MLP neurons of a small language model. Each row is named by its layer, matrix (gate and up: input weights; down: output weights) and neuron, and shows model dimensions 144-399. Each number is 500 + 25 x the weight over its row's rms, rounded and kept within 0 to 999. Numbers have three digits each. A neuron's up and down rows have the sign that makes its largest values positive.
After each neuron's rows, "fires before" lists the tokens most often just after its 100 highest values on Wikipedia text that the model never trained on; "fires on" lists the tokens most often at its 100 highest values on Wikipedia text that the model never trained on. A number after a token or word is its count.

L5.gate408:512498538499506513475529508502548503502503478506477486497495496553515543502486460511480458479477477515536513449502499472505522454514501512456450462476510491491513475489509508501527497463531488536506505495516502436456480467481505478507509525494494520502517547506522491532497513539492514465477485466475487494517534549551512498516491463466453513518520498487516478516515503526520483485557490509508522443530504517470513520454494427519536505483565508495514478447524469497494512509492496491476518477502485513480458536459569503553503529524510463499453495543459519477527484503455444517505493513512529502473498514534484529486533476429488480482530441505542432459535515523483446486484520509473520490519526504514532534518531489464482499511538452486474514510458540510475488496523482
L5.up408:481489492486498463452527505499527493527467497489515458494485500525519477548510532478503490492532511458517486514505494467468512444521439526513541511566501484472472515532488486489492521502484515486523477503491468496523540517535460471492490477498492500481535532543522493506486509465517500515485513522505490476540510493517516502515495492527490490461504509486425507475481503461543507479488516497479473512466500496498508491466456479529500521484520479509492508510516526505484488489499515531521556478535451500500472537490454490532476489511547513472479502461507522483477494469514504539492459480491441512496467470514528553499524523491534450490480504513485503477460516527538480503476517480527486538534511509517485488490506494507503518509503477524511479557463506521514534489540491
L5.down408:468496482473485524459512479485504451480509441463512492506511501519490483509476507479519537506495533510485465518484501487492525527543502531529502491531482479494519505514471455473493500500501523471480463472505527539502544476506540506504467463546541474477499464469504544419475482539519503504503491518550455480459449510494543543503536513492474447470523477483519518503502509516562482476489460510502538495513517436509508541470514505490505472541502472497518529523495474481522476519493490485511511493462464497510443500514486525491492524483470500453473464481493509482489471458548496472519523452534484462490463489500533481497478541467505525515498498448507489541511534512450479496511502471524489510487496494498515476539482493462486527527504472466506522479508507539484495512518547
fires before: " " 20, " 0" 10, " 1" 9, " 7" 4, " Democratic" 4, " 2" 4
fires on: " |" 98

L3.gate378:468487526437524538543491501507511507501484489517503561539505478514458467501496505540492543476543511478480527502482545512516510488465481540465495492495464478475485502545519514547516522479491503535522505499493482448477532502512475500513506503490505516480489488554492510529506478528543511513536496503501446502517483509486519464495519497539520498464484516515495509521462438493560471431571515464451492449508488496503539503501507489488523493500533501513494507496517551501515497536521478474531526480472494509472496478464492523478490479455538478500489462536470542481529439488486538528509495488521493484490476474526485488481492475543513474512474495486518495523439464465573454499498487530514523476506527502483492482515451476504437525504509497533530514492500503485496486518491495
L3.up378:497551565534497474512470493470511539465491492501498529483501512472508466537499553507540443506484506512501544514455501469462490537472518503501478508476487525532465543488470484499497531484497484486490515496493499494500482507493504502501458549509483539503469515458537503532479510495465515473482464482500501521545504482509517483498456553497502479513572512510526440528457484470507499494467523461513502493532479526478505523499500520484509494546535566495471495492516477531476523471472538502525491488448473536503474498500512481514489478470445547516479494535518539501493534536516480494491494477521483496493488484525458523479513503498505472533459506541491468504523503449523505467542530508483493517547518510505535487455501477488504509476519449489523475486514479517528525521520483
L3.down378:503577517486468527507443475505518528458496502495483499480486507540494489500525520482488514490486538499489534492460477488483499506517528539508499516543461534521513521467530489514472522514503511513523496506505499559484514469512487460510437502525494475462488481468488495488474532453488557511500496492473487462479528555516513484522485515464449525491479547486461490490458542501504537530496472522513471485508487492461472545511466541497499540494500517556514491511501469501527478521500496502499504483487483518502506533468495506478515494445462477501489498515506500490522518467507519475518506499511514481490434497520503488508469512525503472521477523474448490523527496449528456506481510508483493454509496512512493534476503475478498500494481531452500529473521515514489503487543471
fires before: " Democratic" 17, " " 12, " Labour" 9, " Liberal" 8, " Conservative" 7, " Republican" 6
fires on: " |" 98

L5.gate226:488482494503518489513466554543460553489490494521508523490512548505523541475514469490465541504543531491476472511499531491511507486528492505463550478521473503485496450491477539519491489530504511495483467531552477532465515520513482508494508488497479502525494505493515497468504518474495497562521492494452496485487531496484475508501531489470524476482449489495518525498504534546498527498529479510514470512448517534493495506483517505536527489505547492489485522449523508496477539480558505505496510516492480496515510505458492512484498513559473516504510454529512504500460469479537533493489506499533491480507525482540486472487535567556542522531473505475523496497515521551468488480533481501529513504486465514489504462511448500551492488508511517497545543484532515491475525486523513
L5.up226:537466506527469508467451500495494486513494517522493481512496500464516498534509491496491489529509487492510496464498520487497547516489517514471512493533512508471496455476496507447506507519534466499498479527509479472512496492484458450511491444462523490472525487479517505494476536512539495468499542522478494449480507505510531541473473515501501534528494518486520479526507517516522539482485493477512502490515489489498468514476490492496461495502509493473520520456526531493546496492525495448497474545514491469464505480474488486520482497499552488515515492473490494470525514458503577531485532517480471497494520484482519526488505535497488475530511474523478527428512509539508514470483523484490474463500493528453515499496512509507506491515518489504510506535517536475532512488518454
L5.down226:483485518474513474525517493475518498493487485456481547464489489485430490534519524486503470484450497498539490519484488484530517510505514476488484517498507511510464534553507534518492535518518479519488493487480476554482482438525501506527541475489541537456525511497497488492499526539534488488528450494521535497452482503445507488510493461525497530542470536483536523498508532516471481486488483498494512497521472517458476507480461484505522487519438522498463455508500509509510515527509480511474494534507468505474513500503507548534524487490494519493548469478470501499503521541548533521483524498482513493471505529518484492523466538492461510501474519515485498497496475453527506529509499543500499461479492483514510496478519514522497484491508503503529508486431481482458516481492530
fires before: " |" 58, " 5" 5, " –" 4, " 0" 4
fires on: " |" 34, " " 8, " 0" 7, " 13" 6, " 11" 6, " 5" 5

L5.gate890:545519483451519513496516480516471467512504501505520526503487482477476479476455530463502506495500527468527522528513540479482500490497466474514474515486513500525510475514536515485454424495524515476504475460498478517484534511505506516504531499531532503548522501477448510536461487484484488494510487500532489487512496480475542498506476512486502496453502486489511543509520460515519507530491473452493491478465527431535496483460463466532489542511549515539487457507497549507511489513509496456478551476494496523491509470520460485514460500502503500486487476477477529486537483511529481448473495484504482509539515488466485478478487518488492484521500537506500504495502474500513515473525536503495496457465488508498495476472504540490464512544542471555516455487496467496506505510498486
L5.up890:531492463576490453538472462502460495472479516484464497491506531521487518506522501481493495512493505527490548513507462479534499522499533496497528500529535507523487507504488506439499553517528478482500505526500508487532497467489480491519490516544490532519518485501497468500515496495481512496520518514481526524490517471491498485481493516462498531533494508507565526480531484483467526554495504523470556525544492490478455498528516494467481490510489516455468501495490506501463500534524523516498501505442523539480517504544529499462546508492443500516467514491495545506500486556508499501456459468505492497519453504516511444491497492483477485513510488499507517499462506485515517531457463506515541518503472491478511562480550521490468538494487498493442475490483496496495498490508510
L5.down890:518502510474493537514475503495504491522491461490523503458486511504467501505515510519470481505488457489503551455553482490479532532478491562444534513506467504499528497545468542553527456527493498513521507497487460522488496470495497526517463505463524498510500500518536509513511526509543536522500504524466498509464523501497478476477528489534486440490468499467484518530494499494507471470508491477493527507494506499488474532512478501547500511499495489472476556495504483530520497492480462481517551500515491454543479533511513481511504487443558473529512479494487464487510534488494487520506503494509518503465509520466507511516502498493470526548504485490521483525481487497506507520546518518493454550504527484498478539437465452503518525492549522498524508495521514499480524487504488
fires before: "|" 53, "\n" 23, " |" 11, " " 6
fires on: "\n" 59, " |" 29, " " 8

L2.gate953:484484509510556485505502539485476502529510496530496477510543510546475496525511531543525537489533509463509492511479478536548479522499519512501470460485451477492493487540545534506498520497485465507481533491511545496501520470461531512520529481461527512503479578523550490504500471511505501481517493450495540492510475487525518542540515503511469520528507514492445521530499522491495499496478472487477492509477519502477474453532465495512520533448493493477471508473549472468518491488513506491506515504470531505487461508494511508509505449504489493494526532505517521492474486483494481516515405467529463515508488516480476477477484496506501456515528552540474525474505503523538505464492469481483517505458498482537528526517517534486490526498518488518519495458478519478493494486530505
L2.up953:474554493516532476494525472489490546457502481513522567457524506523484511498505474511526480470482499474520516493460496492571495505491567476487522475542496529457453484542516536516484553501462480513481500481506498509524498492491506512520435488499519520500527532532533493474474526485500495533474518477510508465505534513521495500466530503488480478484476549554485470503506544505552521544499518516501498523503533452518447492538537532464509482514469496488493529459536488487502466523483531493501470527481492528480458524465493502509500541467478493512486478515528538484498523488493520531471478455506497529487495528484497534467476503493505488505511540524510491505512508538504464524495514476472458469480523494529502482515495515515526505479464479521505495530481512530493569454533512
L2.down953:516506495511493465504495475497497458504497467517479514570489501481487470507505508514491499469479524472493513507536488547531466526504538515472504461481480493480489514485524545506488495512492483525470499462518499508479474474479543515526525511523465524495514528498515487490527467512548544509534467503499500530543491515499462479507543513523467532541466522480508535547491495497555494445486501541474479537495480499516520487478496490531471485461482515500489510468502437477526492446518492485501494525494509527518485511507500516509511458484485505498514495486531491497484466502461512502500497537501501543494467535465489479484448483542509480457470505536502535475508529537556493517496486499482487477478510517516497494459494466497499515482451491503456475512482533488477532482518538
fires before: " of" 42, "ship" 4, " fo" 4
fires on: " part" 19, " one" 18, " member" 9, " Part" 7, " Individual" 5, "one" 5

L5.gate853:483447506510453498497534505491491512519497482500500451536517504455535524486464488507482486502519475508492462494501516468495518482456495491499475507535465469486511517540460500507493490484496542517484519491547541519540461554509517504521541458553484493478511485497474529460466519464506450503501535522450478494529518543466496503520483525490462459504471465469505506484488504538454515504478516502509532491479496465530523500478500499497496499511492464480479514486513519491473516469502519489507498495503532537475514506497479492497505494503499487507474484505500491493530482494472479494465485516514481523462509486492477510485505516465489521501467445465454498486516508516534523528519471476520522516553510521508505510496527521501510517491478514510458512529497494509517498517484508
L5.up853:469526494511488505509507472495493524488495477483485527507501495477496537456480508502487509509519536494567513504495454518509489509457539476517494542501501501522497486518498478510508461518486497506493520502494528502548519510506498535521495501484530475523490547496465504495544457499525477566497557486485487492539539500471535453489515513449523507524470519518528477515447438487543518519475520489507505568500523496525528479461502510517497480491514494520483514526487491497505424501490486512486508471468501468515521509493536498513517534500481542516525501512493485469502517468514475522502496509468509513533514528533501477469453478492440507493535552508500525479505497505469547547468558538428502470530499507551532509478520485485549486499520523498521507481524528522480458484540447
L5.down853:512502523495514464478521475541521485498488494493518500558515489467516482518457492489507509516493467509530535526491466482448524513499493459488527510539488481523522477547486506505519474495483529483509478524468477522511488509493522488514478519491536510443490516478512488522453466496500461457495494494499493473521501534509530534500495469486481511476496532522471556535520540532513522479486482470535509473480457509455512500484477462498508490484493513489473436524515524505494534511468512497499524444495491549487511496485483541498466508473500478432494485473472493487522490547494529523503505516491477512462490509441503508507474490464477499500442469503512470532473491468506540500500454512519461494493508503477501499522476501489526529523524491490501513468519496522495474490482525
fires before: "|" 64, " |" 13, "\n" 5, "-" 5
fires on: "\n" 73, " |" 6

L5.gate699:509511565516494503503477504506519531528534511483487470458504567472466510507449487474493498500482534491493511476504505508485519524479483471499515456533498496530551515491539500460517525470522517480498499474471472515524463515538561484518486566486528486515527501522500490505495495512464457523505459503500514479506487499511550499555500528446483499525458538490511530472476526533488521516509502539510493483500518484519517505456526467489532536454499537511484535534492518503477492533473448499510512459463507479506481483469506482468491520528500469500481473515540559498475475497486461523472510517497536476463486467508519530508495445489528482466490529543492486527471481458501471498486513528488502529517455510506519517485510447449509492511447432505553527485475520518480518480466490
L5.up699:489509495531494501505504479496480501474489505539458484495511480508509524504505523515530483467501493472461517471556515522569493491488519480553550490479527476488492524500493531488518476561509465547491527498535492482503515520499476536433518515492539496480502496477518521496576521480484552471492502525463468488488503506487500511507458490527480525518522519481486501500483480513500511495467500458481506482470460501478491524494514543438512522456503474522487511507521520486499532498498520522493470511431512507525505497493542485517482528523482478485487488471532449501552516518471476474499465461494512476490487500515495500492466554501468527543510510456510501465479514475507490577484519498535507488523506514537512565471538515530484522500479564462466438522520482519509497465505487
L5.down699:508497548461524498491500495519511494480461479490505517473466511544479464462494530490509533468529462514482509474567504469504519482460502475525492526483482472468494514488540505538493467498452449479475477510526488522445511506483509513494544498550513447457508510527539467482496517504455534463493532511487492511526532473554492519549479525513469490497537439483485504532493523525502527466493465513483492485489471497439488507516479503482530503494503490493485501493500506523491510477521500504514521468527503520496511545521484542506502501467530492518500547516485496551503453486522506520494470478499534513511490479495526481526510470498514473484501526499464559437512540476517476537452472477468463499482481490476524510491479495483541480453534535500478480489508499507492470498507482
fires before: "\n" 33, "-" 8, " " 6, " St" 4
fires on: " |" 29, "\n" 26, ";" 7

L3.gate62:502491576460431481525538536479501469513484498515476488502477451481498504508462505481519521475526466449503529498492521478504488493472544532496501448513466467553510528483505506490519513503484470503488488479507506458497492519466470517501498511518508545509498431497513503519494506460543491505548520498473474509536511506501509493527482508498503503523544483493445481538508497491426513522504494479482471469516464459512513513501509499486469501498517468528540554486519479518481482514468496512522509533500498478480534506525543508558428528498433463487495478454461498492489474498483460483545524499523470520491486504454469501520444469470501488462509540549494528494491484477517500501518535471507499506520537447535453493496504495504483546529452533525501507558470467526521493490516519
L3.up62:475436524472451507482525483525491450523508480549523501445508521511520484589504497483489519502497513493506467503505538505502524512499511528490496519503508486484514515533490462466521519523521517487411531506511520465468515499537499483515500504519495498490496524503497515479530503506491519519483546515494483485455447487507526503523494473504467500483542512515531491459471484488486507511508487533497509521506504469493536530537508556502483492529506502466543525501491541519504499494492480484566500523513482470483486525553490517445437487502513521493463494545509488529514483521435518528490471483425500479490518484470487495513483475483461497493498509554556513473494489506473471542486520506463449519509513489487473483505493481467504475477511516505531468497582531498466496483527455
L3.down62:482514486556535518495488513473522509552492516493478544520531470538524486465522480490495509492502501502470547462480514483542472519524498475540467516475489511513488494484514496550495499450471513477536519479543483506517512509496487536489475528516451523509514469534495448503515454445540517483459465509510519473529508463507485461500521469489521552507534480511486468504483517488476466531494470545507463506515491495494459509528466469465521514477462529528542454487484455454536499498539507549531506510522513533504477506497473495554512484470501499473537514531532529496502499467497480512491445503524463508531490509513518507497446488501486502535497516488490469544477521504491504511486513466504503528516496502462477504504485536523483549483442548487536510505510526532501493523463520
fires before: " |" 33, "\n" 21, " " 6
fires on: " |" 44, " 0–1" 5, " W;" 4, " 1–0" 4

L2.gate543:474478526482522514525477513525499479480482523535529455471565500494490504557546474492486539506470506525486511470509523536506487483550534443499499450505518523476477456498530521498471475476530467463523520539517539459522483504454515532508492542537493525481482477515468520525489507432498541476505538502522517488496507485477494507490533464499540495491467487471519467522483462493496475493510508493505531489509521548538524506480467549524521518482525523497506504511543466453524463470484491485477501491523470484533506490495495558516553506509468495517487481499537505501491504461517511501485469528529503442485476500470473516495470494477537533531479485457482492503506513478489495523483481511473522502503498489515494467492509536529481535491499480488490535517525480512548520541480461
L2.up543:485516492549445520507495503492516449530461481495542491533463482476531512522485512539473489482462490517490453489517471524542532481532535488497515501487499514514472477538494506468466502493498517496487494528515503525464518482484503477466483471485532509495492516467532492536503486447467513514505513477487503507505485487502514486490466506514522497510469536486490529523481476490504490511511511494471495475547461497478523494497500498492513513505483471481490540494485499450476470509488544536492475501530480487522525508484493522532512495466526529485543474505542491503513509541543523512474481500518468530488465434483496489457494497498523533532482500512496456516485524502488534519525486482480487506477484538540453494509509565494466481514454530496520487573537504558534508485454470
L2.down543:528485487448471522470526484545519498527466519508510507500470517501481523518488516518502511512529504499469489460512529436513518535483486457501473525503518541483472493460443518504502495522524522549502491539485534504448499488523492517490503574478529464455507495456468539525493476549504530473437523519531462507510504533491520503496486505519466459504487482505465499544499531482515502574506525540493524524515531492524503477468534535502511485465483509516492483447502532463523475508476469527505498486502530471543540479498509541515534537478500557499494458531532470535487489514486523498514559497538516500458519453530532505498542516511511498460535552479477495525514491515482474472484491511493496508500441501542442496508509477523503474495475497511521454513465469531487491514495507
fires before: "\n" 75
fires on: " ==" 47, " ===" 21, "==" 9, " too" 6

L2.gate229:508528466512516504487505529496498466498465519505467453492516513485480458514475501445497488468486498471467529532522523568495506497523523453472498486483511516465530487477467449551484533478484490476501472478498548471476509494500509477490475505522481492458530476480526499496530470536542519465482491526475508446524531464527543544514492494504532548487501490527488484530489541500523502468508466525508481463488515480461527453499491435512479504459491572515493528538509491498491494514548513448503476501530474526506517494509492491514490504500474484473530501530537493524480513509523495496513503514498515464488497508480520499480534528475513475470519455504503515506488498499503561507483508499508520478498517477461495502492495554482480498497501514483505514435504479500466447475536464
L2.up229:521490509487487465527525480489492433501483487478467502476493493499521509464563509478496511502465501481464518521542512515508512522553558533505495470518493537505465472484447535513525524469496436482431505499481558525495482484501517479503508533502513527516520521500497521507484476527511530485508476516495508484504504467490505525508442516505533532533486487478474523521519522485497481507529500537517515470511495523516544521527516461467481494521476514475504481523503541544483484545583536483474479505493506479512532517496499465524457481471496522505499458502497483471497499513503441476525485498532468510487486510474491499521444481481526517504464479504503494501490464496490563527446500527502508512500546455516504522517489542473465500503480498466515509510520484497528539529536484
L2.down229:501507504471477507499507456465492517508481518545489489492532465481523493486501507501507527509501504482465533500487502529517560492545490454491484475493461515511522462517482512523552496489520438549474475535527518530471497529503480531486496495502465541479538486504487529523505474514542464521493499523486487492475478482452501489488474466498555491491494459489476530440452483519460492467538506549503527469507524514498513520502504449495475489494495510469504541508442506494505481541510528441445496514517526483498515512490518511543494506478521494516487497503479525495499491550491500490524511493487509467510477539474466506503506514465525474538478471469468465462468547463519506494501518510503584527517514495494476503486475508468448470484504472503492491520529503533495540480533480
fires before: "\n" 69, " |" 18
fires on: "|---|---|---|---|---|" 17, "|---|---|---|---|---|---|" 13, " Ref." 10, "|---|---|---|" 9, " either" 7, "|---|---|" 5

L5.gate157:480464518488509505490507464514543482504472537495476485505541508453506519523514499526472463506479501494517533493534455489481499499481538527443501522475506446533498548500511547486522503501486484465473447490475459534546561468477523542498540470480520469511515501526469474488548483519508507494450504490524530533506505463506511465522481484484442538530494511497485489505489523504488522547448498478532502494551504505521521486543478507506489477474458540503442439526487516500520489496499527480494530513514496494511474486490532518532489487485472533471484511472527465544538503506475492488492463491507449505484492507516484536527479470454437535481465488486521511523503523510513470475429535553469498502482503483519483469510511531459486522506531520463493525522486506552540499513461466
L5.up157:530467464532453484480509460511496494540543492516469456521504538500522506509502492520567505507505462503487531493522511492516501478494506500495505524461531476519507535516525470509526472507537514472514498519499484490498470511464505545530533504532470484556506467523492509524489439438506501498488541507485497506554528501489515503492544501502476505490493532493499488503505452508489468506453543453504521520524452487544498512530480509504486477505499522513467515492475486498460493507479486500474493483472543536509522522554507487519509486538517481496495502444471509509532484509471470511476487479477486484529496491529456500502501501498484503495514510544488512502464528470507477512449506509492464504491477494504519507486510508478480502451485494516494492529497477493507434522464482
L5.down157:503479494500519492545477532503482497488468519473517524522479524487489484519485504488507482490478526562482495515481481486516496509541526532499519515479442530514500556516533512520496518515506513473501484448501441480463493476483501519538516470496488473474500501504475471481534534496498502534511442552510496495461530525520449538476528457528502503528511539518528491479540490495482523490483473461477521503522493503559485470508472540524502516543522509486490491507551517503509497493533515500469480493503525514545506524499481491501510505515541503518495493486518508525501486495552530528488555514497528477501480465493495477536428497502459505526524488493505515511458494509493428534496482540463458519460509486575474487476491517531512517506500514489479513534525505481488525471484512
fires before: "\n" 38, " " 10, "|" 10
fires on: " |" 59, "\n" 17, ";" 7

L5.gate301:490494466503525476469518538520502554502513527492490514531503519482500517510523519465483486522501525502429540505534497506494450510484496500484526486500464515460504499482503457477483544531465511526496471524495555532506493497498491502493497503511494489499538540484493447489479505454505499471511457478505541491482518507527505432530534511512521512461510512484513442478510459509554468513511456506471492502517516525507481520495554473500494540523530474533511512480526529501520516478464510458515488501496502475501499530547465485518488522555523486501547483525504503484485523519538522515480497495528498478500535482486519583513506531467516533503508492513532515495494534478517494491492468550519462478501514485511483482490561467521560521535504500490530524506486508478552507495531549
L5.up301:445525523518483547445472485519535512472477505484495474520506559483532513469538488573489508509515511467514488493521489465470500523554497524468494472504461514505509503498474506513515517456509500519513485498499502526496515510476533496491536532479512463487471510520508511485496512487541490522518540500499537510497508525559472468484518513450507506524517545499512509543510493498542548494519522488496517491555484459495501489484470495477519510492494514476514508500480478527491501452533499468495474510516469536478522489524558478525517482513507504488515542524514486444480505507540499539524469494496512498504516522514513507484545466493535459487557469485505544514526501517526470500523519504535510489491514503517502501504487473522480530501532502500510486501528497502529488497492499
L5.down301:502517481475550512527490519463505543491481457514485469466526475470492509460502513447451464483483482519469490496515471534512495552495515491493504534494521501497518492519475469493508504560500470524491505499537496492454488453481491485508509522497514440524474485462488498499482519546517511486469497463465531468500500533518533534522487537530534495483525542501482462498489511504526525517477494482502480492520513493484519463492521532513486503505503561493520523492532470463540501509498495504502539528524537547494516483506481473502491448466519484509524499498495463541501496496469508523473518516526487496482503498539528503515487503510503508476509448512505502524472505495436500502478541548488517510511468509487518544493515511473500518519497478478563506473502490498456532554523521
fires before: "\n" 50, "-" 19, "|" 18
fires on: "\n" 93, " most" 5

L5.gate504:542471478481514485524512502467544482517547510488472477535491471523498539470489487492460515497563491493523474524528517488490501506500524466478454511518484503469562507535467467510508517466519481495494499497511518503525507536501480525539553510551508514502492504486500488527546511498494478485478479468493467530477490499524534465489476472476525540494492502469478463522509527525409552517523508504533490480488493513517511503505545496486519534492467482551483496462463490535499560474487521443518510525505521485506511515532482544498494512508514509532478507466443475468475478487477506474443492497537486541496484508476519488484471487498462551507507527518529540510523518563501488504488491502531489477551513439514524488480462496451486486531492532497523502491498520507537496496527480
L5.up504:481499525525510490499496498514504495506499511512466518529537507468523481489533536538492508511501476428527521486498482519525514506476561496480534475507500486548488478526502499538506471543500510492522534498525461488489462494486501538518512494554480474496521500521484516519509472514527486492440533533475506485470474502475494512497470513519538469471466504511489497493508520479469481471527522518504533504523530468507468494510495499508496484490484515497522478489507503525491524519512518521515465556526500492509482532487516470475451473518538509523520483518517523502511482480504481493523528476508511457512518495529462506510478448498505500439526514520486460517488449469467521500520518503502548507525534503511475557478518557450520529494489491491468531471552506490470478513500533
L5.down504:510535497481491483484545491507441492483525511490519509498538480528492462506471503505497462482468554521527523492468506510535485507478517519502476515481501490524506550469521500509498483526513489510495479480489519484484476489481470488457495491535471503462527466554503485480478497515530507440563469501520490505542465477503521470528490500525526518529519547504497507537492481478464519526476507502487477482489471498484492490491477458523520467538491510512497496519501508502505489537505512510521481548498493518453441497532508459523543494464528537494519513511481446510509474480480487486458515530507505483535481500540472505521459512501511508465529489514473500503487512535518504504485486488481512490481499471488497473493508524483478481483497514496510491494464521512493496458510452
fires before: "\n" 56, " |" 13, " " 11, " 6" 5
fires on: " |" 81, " " 10

L5.gate718:459466514486498499522491515542532510516513507471466487502492554478454529505483503494507509502492477473516525496541470475504462469504488489504535527477472496502541517458514507470529487483504480471499493514521515506514548508510498520507480490446503468534489491512507488478523503535523469498467504456474499524457481522494515535535501516502522468497542528512465463506535485490441477522486503457536489444531482453490484492529491493504497519490512512500523509495546508468510515514497507459479506514519524454528509518490487534473521516491526543552509487479531446505506478502511464461495533537529514490515486512489495458528455504572451463514470503521471543500491501494501503481472507524503543484519527479516494531529517460468492466524507483526468496498509506523544516506489489
L5.up718:510465499525490503489518490548493514507513469477542494484460494490504532523489476446512523509547503508462506483508449513458472529451513455465500503479511486494529495473508532516467450486466509486483529449480488485484484497528535562496545489484520496493513504494503477505524470500512470477506538526499504499437517552522498499532538463499467461494432499527491491497542497522475520498532483487476506533538534505538481520537513551519491505479447460515450537498472495520525472495512471507477504464552491489538524495477548487501457501503485479545520528536521489528492544476414464490523504528491494488509483521509474497469480483519520536520496501505491466492495508482510490478504481474497465497479559500515498511490477475503526532463503513503528544487543503521498511528484467
L5.down718:506458454498492483471507454488533519508503480464474538509541496469483481487485468470541481485512511518477488513455534526501514482525469510505479510467500474547486554510502503526527478560481469461519470488545466518516489509488469458502538487526509541462512459524511536453519512518482527493463485525528499515509514527515513514549457488551468533540488535521470505513519508527518473500489503494535517503497504533477528554522473502532480512530469454473489476541475524489493492505526513509511498479533474492532514468508505520500481486501502551496519467503520512514515495495542536542522513526518509504516530524487512477520513517475539533510507461504488496511518475512511495504524483494483449479456462473548494476491448468482511486487489482473496499509498483519506482468544478
fires before: "\n" 33, "|" 26, "-" 17
fires on: "\n" 89

L5.gate816:494490498472523481526533502485485526504455518526499462506500510528484499477502530501475514470513492539500518543510510500524487506490504505494518514499496513506550512488550471498497504498522505491538454486509514508520438507473489531520515471487507488493502555456466510504529524504522500450502469533507499548495540503510518518505527475501509472522488467503454489487505476488495562509489493528500482462442499458497503467521508532494459450521534496490479529527502498458520504450492514542506458459509476497502478501496545517543486499491492463486534504535520522587484515494505525497533464480508496496485535506478511542549473499473541483490513479487447484530532484468546510504476494501511518489479454513520475432468522513533541497478477491538473450447538495533459537481458510
L5.up816:487448495521471532535490506460542555486534473499516487538526522541476471469495492546491471515508519499498526487518474520501479523465478491504548501537546516482481514509506510506560488510494487480501490505464528482464475489480467521481518535543493505502491510539519488497492469528525490508517503509512545488534503532517530472465508513522512511462529520513495463494481494524505519472499496560453459481531517464551506499496508502503476536495527468535499499559519497502489509470489466503512476507510472525492514489465473488484481515489488525527476495513491485524554533477492509487514532478557474536517524489476478532508482531454477512507504447543512518501480469518482482493474474464510532514493524520488495480478524515488481500479506490510451526521521508507502505493513507
L5.down816:474470529491518509510467527503475499504432506479479483478483496508545480469549499493514531512495510530531506531461537500532479450494489472453519497496523509457544528494494493506513524520488489502529510522531485498504499475520530485498467539487477416549511498499507513503492516529487468484511516483498462528481466501507457527486485521422481479522461458511472439545472514484471461528476520480489501506492496546478531551509510472500519516516489492512551514486494517472464518519487475479482514552449508499516506474500508471506517484495475457467489505469526464502494483487516488492524457507486493465522543550491528559535505501527544498513495516529497530511504527509500526478515494500488518465484464480491478487485523435533480469501459538525522522498497475527518443508514507
fires before: "\n" 55, " of" 11, " in" 4
fires on: "==" 21, "===" 17, " ==" 6, " ===" 5, "s==" 5, " part" 5